{"d_model": 256, "d_mlp": 704, "vocab_size": 526, "attn_scale": 0.125, "parallel_block": true, "lr": 0.00109, "weight_decay": 0.11, "lr_head": 0.00585, "grad_clip": 0.5, "schedule": "wsd", "doc_mask": false, "train_tokens": 437000000, "steps": 13337}
MLP neurons of a small language model. Each row is named by its layer, matrix (gate and up: input weights) and neuron, and shows model dimensions 16-79. Each number is 128 + 32 x the weight over its row's rms, rounded and kept within 0 to 255. A neuron's up and down rows have the sign that makes its largest values positive.
A block is one neuron, or neurons of one layer that tend to fire together. After each block is what it responds to, as a language model described it from the Wikipedia text at the highest values.

L12.gate6 [133  70  77 174  82 118 168 117  98  77 131 160 147 124 130 181 167 172  83 161 178 165 110 101 157 102 210  83  64 109 146 168 140 129 131 117 127 153 124 120 132 177 151 120  95 107 113 139  84 151 149 124  81 175 103 119 166 139 170 104 155 125 129  37]
L12.up6 [119  95 100  95 165 137 101 125 148  96  44 192 140 116 140 210 193 110 151 146 151  96 102  94 141 132 133 111  96 164 102 169 105 143 161  99 142 126  77 160 114  90 115 152 151  87 173 150 159 122 125 160 153  77 166 184 152 140 119 133 164  95 126 128]
L12.gate38 [112 147  93  96  66 143 177 134 121 151 138  98 206  85  90 150  44 129 164 135 137 191  58 120 180 100  85 161  83 135  75 131 159  98 143 175  91 159 115  92 140 129 140 164 108 125  94 146 125 108 178 141 148 170 110 107 115 115 143 129 120 133 158 124]
L12.up38 [ 85 116 157  59 197 157 164 102 163 134 109 151 129 120 104 116  89 160 121  98 139 104 170 111 146 139 142 156  52 107 135 122 122 145 163 187 135 176 109 137 173  91 116 120 139 108 110 168 100 104 172  46 149 159 116 115 173 113  96 144  84 140 186 132]
L12.gate139 [182 106  90 138 123 137 144 141 100 149  84 103 179 130 138 170 126 110 119 176  69 164 132 144 168  86 107 152  94 155 159 167 134 115 129 117 112 133 123  97  89 109 175 144 194  46 136 104 150 154 108 138 100 107 164 102 117 149 121 136  71 143  79 124]
L12.up139 [ 73 156 113 142 116 132 164  97  72 102 110 160 143 137  90 131 186 111  96 164 163  80 121  67 137 163  97 126  99 187  48  72 102 173 136 149 146 114 169 173  92 123 186  93 117 137 159 142  79 137 155 134  83  91 134 146 173 151  94 125 121 122 144 156]
L12.gate159 [102 106 182 156 169 166 124 130 108 153 141 167 140 128 158 142  65  54 108 124 176 177  86 154 176  48 122  61  72 112 115 165 158  88 158 153 188 171 152 145 106 125 150 123 159 143  79 134 160 164 138 150 168 152 109 153 133 152 145 136 148 172 104 134]
L12.up159 [102 120 153  94 124  98 114 204 124 206 155  99 110  76 152 174  84 149 159 115 114 149  79 127 147 151 117 125 128 154 170 123 111 122 100 113 146 133 160  68 124 148 127 170 107 114 116 143 134  84 154 148 147 172 138 192 160  97 110  99  89 110 164 125]
L12.gate160 [159 190 117 181 163 128 158 119 161 147 134 121 150  73 122 164  92 105  98 152 105 129  78 163 135  99  57 163 144 140  91 151 112 110 178 174 170 153 131 132  91 154 186 149 138 124 186  92 127 166 115 111 138 112 189 150 118 138 144 156 188 164  87 117]
L12.up160 [172 165 140 146 114 112 120 105 139 167 147 100 137  57 153 202 107 156 153  79  79  89 122 128 122  83  92 170 132 130 150 127 128 103 141 189 125 155 132 125 135 123 228 153 157 125 142 124 101 133 144 164 130 119 114 132 112 160 141 115 101 156  69  97]
L12.gate166 [147 110 131 167 126 116 110 135 142 137  95 111 141  98 168 179  63 136 126 136 102 103  98 165 168 112 117 123  89 149  94 123  77 180 133 157 115 119 179  86  56 123 133 131 137 150 140 153 157 118 162 132 108 115  82 134 122 135 111  79 143 142 105 133]
L12.up166 [168 242  88 104 143 102 149 148 120 183 123 139 209 126 134 125 120 160 109 155 162 115 100 147 129 157 101 120 101 114 152 140 110 138 141 132 127 139 149 132 162 125  77  94  77 139 125  81  83  76  95 144 109 127  98 155  71 178 118 107 152 127 139 117]
L12.gate247 [104 108  50 125 132  81 103 100 105 156 102  98 129 113 157 133 143 150 150 124 112  91 133 124 159 100 110 133  67 131 122 113 119 126 104 166 125 152 159 110 100 124 106 125 111  87 153 107  65  84 178  81 139 153 157 131 118 109 127 116 148 168 161  86]
L12.up247 [147 205 144 121 181 113 151 112 116 176 114  54 123 117 129 157 116 168  94 132 144 112 104 107 112 138 147 148 101 161  96 181 139 131 164 160 134 127 116 187 167 141 118  76  84 136 126 138 106 127 143  75 110 191 113 160 121 163 180 141 147 135 168 110]
L12.gate275 [149 145  96 112 113 144 153 121 112 169 123 132 107  87 110 154 161 149  91 114 163 124  80  96 177 203  75 107 168 161 144 174 133 109 162 167 174 128 188 181 121 129 171 128 134  92 116  94 117 122 149 118 143  70 179 152 162 105 174 102 120  76 171 124]
L12.up275 [ 71 162 159 151 121 120 174 102 123 150 123 147 105 140 176 126 153 104  95 185 180  95  23  62 145  89 124 103 142 111 120 186 161 109 150 102 114 123 147 177 118 101 118 129  38 115 134  92 143 109 144 129  87 130 211  96 124 146 118 116 149 123 151 120]
L12.gate279 [153  56  71 126 137 123 126 116  93 129 108 147 140 130 123 132 117 121 125 177 113  99  83 112 151 184  87 110 195 131 128 139 118  80 180 145 147 159 145   9 121 150 120 152 124  96 142  61 148 137 127 137 119 113 126 124 143 141 132 123 143 108 148  99]
L12.up279 [126 144  96 108 168 145  88 132 161 126 159 143 162 149 127 147 144 118 113  68 170 157 120 139 127  97 111  87 157 191  87 187 147  92  91 138 158 111 177 176 126 131 167 130 148 161 141 118 116 116 115 141 126 124 112 111 154 100 121  86  89 151 115 157]
L12.gate284 [170 174 120 113  88 151  98 109 120 158 104 159 199  87 132 142 121 118 124 157 132 174 126 130 183 148 110 115 112 110 190 131 120 121 156 165 141 131 178 159  98 135 146 119 121  98 152 163  77  88 191 137 125 122  99 124  76 140 109 169 108 202 119 111]
L12.up284 [107  68  94 113 133 119 110 136 166  97 130 145 127 154 138  98  75  91 128 137 164 169  97 116 128 179  78 194 175 102 186  93  87 115 172 208 159  94 177 115 131  85 121 123  67 165 104 120 178  87  52 155 148  94 164 128 134 157 140 154 114  88  88 119]
L12.gate372 [111 108 140 140 143 183 106 125 152 114 113 158 111 120 159 148  93 126 122 173 150  61 128 151 189 112 107 129  76 117 154 139  91 150  93 165 130 178 209  97 128  69  87 109 140 121  69  63 127  80 157 152 206 140 123  76 156 140 110 154  99 146 110 104]
L12.up372 [ 91 151 126 116 114 135 175 174 180 134  43 150 135  71  93 114 126 169 149 150 167 111  94 165 150 114 190  57  99 154 151 168  87 131 102 148  63 101 115 118  95 123  82 122  86 175  34  92 179 111 182 121 134 159 118  96 119 106 100 163 135 145 113 118]
L12.gate454 [133  87 150 118 126 109 115  93 176 171  84  77 153 100 154 125 150 109 125 105  73 112 153  76 158  56 131 106 123 107 154 144 163  46 119 149 119 120 193  83 103 125 118 128 178  99 194 105 153 107 168 172 138 149 119  55 100 112 100 146 158 160 125  79]
L12.up454 [104  63 138 124 153 127 135 155 142 161 159 116 141 163 114 146 102 155 188 111 140 131 138 148 128 105 131 126 125 133 174 116  75 134 177 183 118 161 116 157 158 125 162 205  98 124 102  93  88 146 155 132 138 131 203  95 136 110 154 155  60  94 173 148]
L12.gate470 [104 104 112 228 100 104 132 130 165 150 189 156 147 134 123 130  64  80 114 147 162 139  45 134 159 185 134 141 136 162 116 128 107 176 165 130 167 150 115 157  93  68 130 121 186 111 204  91 121 104 100 178 142 145 161 105 155  87 130 101 136 102 116  62]
L12.up470 [105  74 149 182 103 122 103 197 153 150 131 144 104 165  86 116  87 175 171 171  93  92 125 108 126 117  77 119 123 119  85 148 149 101  91 102 148  80 130 144 182 124 160 141 154 131 108 148 108 164 148 183 167 102 177  95 129 122 128 127 178 101 143 146]
L12.gate495 [ 97  90 130 141  79  68 130 133  77 160  76 147 164 128 130 176 164  73 102 170  96  95 113 128 175 123 104 106 170 103 133  86  72 158 141 143 156 121 171 145  85 118  98 136 129 103 114 130 142 162 127 122 112 142  77 166 135 172  75  91 160 139 119  89]
L12.up495 [109  92 131 133 129 122 111 116 148  93 138 123  72  86 118 146 147 196 101 179 125 105 154 133 131  66 124 146  71 170 112  81  99 184 117 130 150 149  81 133 156 135  80 108 121 107 104 121 117 113 195 129  72 159 111  84 145 125 159  83  84 120 110 145]
L12.gate585 [178 142 150  52 134 154 118 149 120 134 100 115 153 130 166 168 144 137 134 136  77 213 117 169 190  70 142 124 122 108 135 171 170  94 169 124 127 114 117 114 125 190 141 161 104 102 120 129 114 131 199 185 180 125  69 119  89  93  86  88  96 170 109 136]
L12.up585 [171 125 162 166 187  98 150 145 125 157 120 141 118 132 106 152 131  91 126 149 148 125  80 105 148 114 115 110 142 124 160 136 178 154 151 172 119 163 114  35 160  77 113  97 149 139 153  97 168 131 128 132  60 119 122 173 127  98 149  93 164 151 179 137]
L12.gate628 [113 176 119 131 114 154 134 157 106 155 166  71 179 160 160 172 108 114 115 111 157 145 126 135 135 142 124 130 106 150 129 124 156 174 117 143 114 156 103  97  72 147 164 107  95 103 144 120 133 165 112  55 169  96  96 107 174 140 139 106 124 166 122 152]
L12.up628 [ 75 172 125 126 117  69 120 166 158 139 195  99 138  59 106 123  93  98 151 107  88 172 101 156 134 104 103 170 116 132 105 136 136 158  89  78 114 183 121 119 113 172  76 178 116 112 110 147 123 157 112 199 145 146 153 126 132 160  96  80 145 137 105 157]
Responds to: Superlative/ordinal endings; infobox colons

L6.gate263 [172  67 174 115 145 192 181 100 146 152  72 142 172 175 177  85 147 120 112 149 119 118 100 121 157  94 136 127  93 141 152 100 160 116 124 115 134 156  72 116 115 159  86 129  93 194 122  89 125 149 177 160 131 174 146 101 128 145 138 163  97 132 153 112]
L6.up263 [115 149 111 164 125 146 127 121 100 135  92  83  81  92  96  97 129 124  97 146 133 117 156 159  94 123 163  92 171 101 115 178  76 128 121 151 104 116 125 143 125 113  95 152 137 126  97 105 155 173 112 148 171 154 218 143 128 134 198 115 112 118 101 134]
L6.gate268 [135 124  70 142 118 143 144 166  62 148  67 168 130 102 161 133 115 140 115  92 103 158  80 136 185  27 108  81  92 145 162 127 106 149 142 160 113 109 134 115 115 139  90 102  70 174  94  74 145 111 110 132 172 164 176  47 107 137  68 138 146 126 134 124]
L6.up268 [156 111 105 159 159  86 162  73 164 146 170 175 104 110 156 185  77 141 157 195 127 119 127  96 133 106 112 100 144 155 106 135 131 142 129 127 141 151 104 144 118 139  78  95  90 154 127 160 174  92 122 146  84 163 138 134  98  97 117  76 104 108 133 111]
L6.gate426 [ 90  82 105 109 141 125 188 121 145 187  99 220 158 131 104 104 141  51 133  96 134 122 118 139 185 144 148 134 169 140 131 167 110 119 104 150 127  94 139  92 117 141 129 147 138 104  90  74 132  85 159 157 164 120 165 178  87 141 162 109 154 129 144  75]
L6.up426 [105 145  86 134 154 109 138 179 124 112 122 103 161 110 105 152 103 173 193 135 154 138  97  99 156  51 116 198 106 107 101 143  86 132  83 118 108 193 106 132 112 148 157 150 109 137 154 179 103 128 127  98 102 117 178  74  80 142 205 104  94  89  75 132]
L6.gate438 [ 97  87 110 131 152 118 210 150 121 155 105 159 132  64 145 110 132 104 105 131 112  84 135 182 199  40 122 141  97  90 129 167 172  83 130 158 180 172 134 140  67 134 119 124  94  88  91 144 154 133 169 148 151 124 134  51  98 141 139 135 138 141  96  76]
L6.up438 [123  84 135 193  99 103 138 178 134 115 153  90 159 189 115 156  81 163 135 172 182 145  89 135 112 144 144  95 133 134  90 152 102 156  87 107 106 138  44 141 120 104  88  96  86 141 137 126 174 151 137 146 132  92 129 121 113 114 213 126 139 169  73 106]
Responds to: Mid-word subword fragments

L3.gate339 [168 156 179 178  82 231  91 162 100 136 131 143 139 109 145 182 114 131 126 183 109 146 156 135 118  99 116  99 145  89 122 125 164 168 130 133 137 125 187 135  70 126 126 135 166 107  98 115 160 130 155 125  76 116  79 169 115 177 156 124  75 106  60 103]
L3.up339 [155 176 116 119 120 168 168  84  97 150  83  86 108  97 135 191 115  80 174 157 108 148 137  54 141 145 145 139 114 126 132 101 142 157 107 132 110 123 114 115  91 157 112 104 103 118 116 150 116 102 153 151 152 139 112 195 100 140  99  80 146 112  63 136]
Responds to: Early word-fragment consonants

L12.gate39 [114  91  83 106 149 138 115  48 153  97  75 142  86 153 116 150 130  76 133 109 141  87 146 188 157  49 103  59 130 111 108 144 177 169 115  96 136 143 139  83  59  65 149  87 122  69 146 124 176 158 108  72 156 155  77 134 186 168 130 103 179 124 117  80]
L12.up39 [198 157 124 162 146 138  91 105 116 173 136 167 112 141  93 100 101 129  64 126 152 106 154 136 143 102 131 150 131 173 127 116 144 119 167 166  92  87 106 141  57  86 131  82 107 152 138 142 137 101 106 139  86 149 133  99 116 179  78 147 172 144  77 117]
L12.gate128 [139 134  76 144 137 124 122  78  81 159  99 132 150  27 146 130  94 161 122 151  91  81  89 110 161 120  97  92 129 122 143 133 114 111 148 121 139 112 175 116 121 106 120 168 147 101 112  49 135 151 120 156 135  76 149 135 147 163 154  97 159 138 149  59]
L12.up128 [102  60 163 189 167 111  82  93 119  88  54 131 126 102 161 160 122 149 143 109 126 103 155 148 160 115 135 172 197 132 116  75 116 136 152 102 108 101 123 175 133  90 137 141 138 129 168  83 148 110 115 125 116 138 174  75  98  67 134 167 204 167 107 104]
L12.gate161 [105  73  40 117  56 107  97 123 132 101 159 111 121 139 148 176 169  94 115 126 168 119  93 135 178  62 156 124 156 123 187 100 118 123 137 162 135 143 124 114 153 129  87 177 128 106 162  77 104 117 141 153 128  84 162 189 163 129 153 146 124 163 110 113]
L12.up161 [145 104 106 174  89  95 103 110  76 199 164 109  86  37 105  94 138 154 158 143 142 111 157  89 115 108 140 100  78 116 174  69  73 151 113 155 114  97 148 139  93 121 154  91 136 115 157 135 118 135 151  69  98 141 131  96 126 118  82 157  83  98 112 146]
L12.gate193 [ 77  86 103  95  93  85  99 172 112 141 139 171 139 111 101 151 103 145  82 151  83 112 128 111 143 126  74 119 122 204 141 163 120 123 151  78  86 190 118  82 106 133  87  90 142 147 150  96 128 137 116 118 152 133 131 127 123 154 158  99 168 101 108 125]
L12.up193 [179 135  81  61  94  83 121 134  92 126  68 125 162 133 150 101 116 131 104 106 111 145 155  85 140 170  76 100 102 132 147 133 160 151 162 155 161 135 136 125 149  75 136 107 100 115  84 107  91 123 137 126  96 114 123 151  97 150 147 129 100  91  94 102]
L12.gate294 [109 143 128 156  94  51 157 147 132  97  96 172 167 105  91 199 152 184 109 153 122 202  84 149 157 128  69 167 143 113 117 161 116 145 179 157  88 169 127  84 125 105 177  98 183  98 123 158 143  96 143 124 168 141  82  82 126 117 129  98 131 136 120 113]
L12.up294 [149 113 122 164 112  96 159  85 161 125 113 124  96 113  84 154 128 150 132 160 154 130 140 109 122 132 137  83 108  71  83 117 162 154 143 112  92 142 158 150 156 164 126  72 203 129 173 139 112 118 146  72 130 105  87 124 138 137  98 150 126 104 112  40]
L12.gate313 [ 99  89  99  86 149 133 128 176  94 105 126 121 109 156 116 137  88 192  77  70 100  88 128  60 155 161 123 125 159 107  93 108  99 168  92  80 141 159 157  61 118 103 121  88 114 127 100 119 164 133 165  99 141 118 134  71 155  91 178  94 119 100 100 136]
L12.up313 [125 163  96 142  63  89 124 140 131 147 130  74 116 156 128 147 138 151 148 122 137  70  81 116 108 129 107 145 113  72 151 177  95 178 154  97 123 169 152 121 133 121 102 124 156 163 109 143 135 184 103 150 147 206  46 157 101 179 120 135 142 182 152  65]
L12.gate347 [102 191 155 146  79 128 172 102 125 116  98  81  80 124 149 142 110 122  84 116 105 166 123 169 169 113 135 114 151 119 170  93  93 176 152 172 117 188 102  98 128 145  91  70 167  87 147  68 127 151 114 128 122 144 111 114 143  83 151 127 182 103 113 108]
L12.up347 [ 95 128 110 151 127 101 103 144 162 172 134 101 137  92 171 143  71 129 176 113 132 107 102  99 142 126 130 157 146 147 117 200  60 141 146 147 100 138  78 111 136 113 172 189 143 104 141 128 117 164 117  87  98 116  98 160 138 141 151 133 167 132  93 168]
L12.gate387 [119 149 150 164 128  96 150 144 102 124  46 150 119 141 102 141 120 120 114 110 149 138  96  97 135  89 113 153 112  96  72 148 175 125 156 104 212 111 113  87  98 146 119 167 157 112 171 114 110 166 116 131 130 180  62 128 104 128 124  73 117 165 164 104]
L12.up387 [143  77 132  98 156 112 118 111 134 117  84 123 156 125 132  98  96 144 125  77 105 105 142 157 122 166 120 121 136 117  98 106 177 157 155  93 107 101 124 164 104 108 108 143 163 141 118 158 108 120 166  94 190 182  68 150 137 124 153 152 129  95 160 118]
L12.gate414 [132 103 106 152 119  96 128  98 115 126  68 175 102 138 139 116 148 124 125 107 119 105 110  96 187 122  86 142 102 155 177 147 180 115  61 149 100 129 156 109  50 108 122  77 102 106  78  41 109  95 190 118  60  99 103 162 107 114 111 142  79 115 154 119]
L12.up414 [138 132 120 173 109 126 149 175  69 117 129 122 106 170 141 150  95 129  85  93  98 161 148 103 105 188 122 150 143 142 151 153 105 130  90 140 115 165 108  96 167 123 104 135 212 105 137 130  88 159 125 123 143 102 155 166 147 131 122 158 105 112 114 169]
L12.gate431 [105 116 107 199  74 156 120 142 114 137 113 124  92  65 185 157 118 158 124 146 160 159 116 113 164  61 132 106  75 118 162 140 123 101 106 103 123 143 154 117 106 101 114  65 151 117 101  88  74 123 155 139 117  81 137  65 122 114 181 151 172 148 143 131]
L12.up431 [115  97 110 168 123 101  91 146 158 169 176 211 118 110 131  91 149 105 136 155 108 113 143 151 124 138  85  98 124  83 158  94 171  97 132  87 118  55 134 126  56  98 169 130 152 118 168  57 178 112 153 106 110 138  83 139 127 157 134  73 181 107 114 108]
L12.gate442 [129  48 153 140 122 133  99  97 118 144 198 135 172 127 120 120 153 123 139 152 187 193 107 136 180 146 118 163 136 155 140 121 145  99  87  48 139 151 153 165  52 115 152 110 109 102 102  45 146 143 161 155  62 207 137 106 153 130  86 133 165 143 133 141]
L12.up442 [ 82 124 176 116 114 102 116  97 142 172 129 131 158 131 134 122 188 109 127  84 176 183 135 133 131  72 140 119 123 134  87 167 146 105  92  90 152 126 137 188 114 160 114 121 119 181  95 176  92 128 111 137 103 171 117 139 148 103 111 116  81 138 185 140]
L12.gate526 [166 172 121 127 136  74 127  94 124 180 128 103  85  49 132 228  78 139 122 140  90 177  70 116 163 142 124  67  87  85 103 107 183  95 136 154 143 127 173 114  78  97 141 156 119 137 148 136 114 161 122  88 147 130 142 137 134 134 148 120 125 154 136  76]
L12.up526 [150 129 140 193  98 123 153 119 127 181 116 169 129 127 162 134 150 117 161  94  98 146 148 134 152 186 114  97 152 123 199 137  79  93  92 169 115 126 139  83 113 117 145 112 126  79 120  86 134 182 147  97 161 127 158 158 116 132 146 123 130  53 187 143]
L12.gate594 [ 92 108  57 132 174  95 194 168 148 132 117 153 174 127 109 177 109 110  77 140 165 160  39 110 167 123 151 111 146 132 188 138 127 158 153 131  86  71 115 137  88 137 129  83 147 111 154  97 190 142 135 180  60 107 165 114 174 128  64  46 139  48 130  83]
L12.up594 [157  76 111 150  58 100 134 106 147 127 117 106 172 140 169 182 113 149 128 166 107 150 192 103 120 150 104 145 182 114 131 166  35 106 144 148 150 146 133 112 140 137 151 134 124  97 171 123 103 220  73  96 142 122 149 105 147 172 105 103 186 139 104 119]
L12.gate597 [139  83 147 142 112 107 122 127  49 110 148  69 154 152 150 121 146 104 101 220 135 149 127 134 159 114 112 119  59 155 113 157  85  94 167 150 179 137 119 107  89 106 137 122 145 117  59 124 151 165 124 149 160 116  75 128 131 100 163 102 149 117 183 165]
L12.up597 [172 123 108 185  90  69 122 185 125 227 117  93 116 156 136 147 173 114 183 114 120 167 140  89 117  73 137 154 146 160 123 137 186 173 115 118 148 162 140 126 152 130 130  73 139 128  65 129  50 116 137 168 122 154 153 214 112 104 109 125 162 132 140 183]
L12.gate609 [107 148 216 173 141 139 119  75 205 181 115 138 155 106 114 139  73 164 146  84 139 168 152 141 189  83  55  65 153 106 189 165 136 140 150 183 130 137 160 135  77 110 147 149  77 129  93  80 115 121 161 128 133  84 187 110 144 132 160  82 144 104 142 150]
L12.up609 [106 111 117 143 124 129  78 129  93  79 135 138 141 134 119 135 146 200 121 122 189 138 168 109 134 100 143 100 106 106 157 156 101 175  86 187 125 170 154 167  74 132 108  73 113 158 124 118  90 134  78  99 135 137 144 130  75 131 137  88 133 137 165 139]
L12.gate618 [112 153 113 157  82 184 119 105  86  97 112 153 113 168 140 180 139  98 130 152 124 165 120  92 155  81 126 156  91  76 150 112 116 116 158 137 120 185 144 110  94 183  70 156  87  92 152 110 189 140 129 140 145 144  91 135 127 120 132 116 141 156 146 136]
L12.up618 [126 133 132 166 144 143 109 121 152 138  81 124 130  63 138 210 114  96 119 127 113  99 148 163 122  98  79  40 153 156  95 182 120 116 135  67 108 119  73 137 128  94 124  87  59  49 175 135 124  80 195 137 118 144 102 116  93 144  79 110 139 147 121  94]
Responds to: Ad- word splits

L6.gate64 [177 147 124 189  70 121 133  94  76 188 136 103 121 147 157 175 165  58 108 128 171 148 105 118 165  87 143 140  85 136 132 125 138 164 123 122 146 104 102 138  94 158 198  73 141 181  83 108  98 126 139 137 120 123  86  90 126 128 125 142 142 199  64 141]
L6.up64 [188 181 138  73 118 127  98 134 107 138 135  90 169 156 175 120 144 161 167  96  96 134 140 115 105 129  97 159 135  74 171 118 140 131 161 133  99  91 141 148 122 136 145 191 162 120 120 152 141 127 124 139 159 120 130 194 142 192  90 103 105 141  98 139]
L6.gate264 [145 102 173 162  87 148 148  89  87 184  57 157  89  68 118 146 165 121 127 135  32 181 186 122 141 146  84  79 161 113 129 112  98 180 135 118 164 128 149 129  91  89 144  90  94 133 109 114  50 129 136 113 194 112 150 117 163 181 109 142  92 133 126  64]
L6.up264 [166 129 174 138 128 139 137 143  78 117 103 109  55 100 107 155 113 139 127 150 124 164 106 163 130 107 107 106 142 115 117 141 187 169 143 106 170 131 150 128 108 167 126  54 149 109 128 142 125 147  99 157 123 140  88 164 132 120 110 131 132 124 150 137]
L6.gate513 [152 107  76 146 114 189 133 120 104 132  84 112 163 133 146 120 179 134  78 173 130  90  88 115 144 108  41  95 151  79 122 101  88 185 103 136 147  90 167 131  96 127 140 155 140  83 113 105  87 118 195 143 187 144 169 193 168 142 162 146  37 129  70 104]
L6.up513 [152 134 123 130 137 119 171 135 190 232 173 125 119 132 150 163   0 158  97 172 142 129 102 107 139 102 111  94 131 142 137  87 164 145 119  75 108 115  98 124 160 124 156 135 159  91 168 184  74 163  84  62 222 100 128 142 182 124 137 125 129 145  24  99]
L6.gate541 [135 127 135 177 109 120  92 162  92 137  57 113  93 126 137 147 108 187 108 113 146  92 168 111 155 125 108  79 156 146 117 124 200 176 171 131 158 127 139  70 136 108 166 158 183 102 149 103 131 118 118 145 120 142 134 106 153 197  96 127 160 189 110 134]
L6.up541 [143 153 154 159 165 136 140 142 157 124 136 122 134 158 116 146 133 140 163 117 114 153 153  86 146 183  82 115 164 115  87 140 175 130 133 111  89  91  83 119 127 108 186 128 115 102 161 144 101 116  96  96 119 118 109 107  95  99 142  99  82 171 119  56]
Responds to: Mid-word subword fragments

L3.gate583 [ 85 101 141 155 132 124 150 104 140 158 126 116  78 145 111 183 150  42 165 159 153 127 104 169  83  94 117 136 126 128 180 140 141  67 180 174 189  72 133 106 122 129 158  91 126 140 124 111 104 158 107 113 137 171 117 125 142 118 151 103 209 125 148  83]
L3.up583 [110 110 211 116 163 202 114  63 152 133 109  76 143 155 118 166 135 157 129 142  96 132 168 180 120 119 103 127 123 135 171 118  80 121  92 152 133  93 113 165  99 124 175 124 146 171 156 103 152 107 121 146 152 124  92 140  93 149 149 142 124  94 150 143]
Responds to: Word-completing subword pieces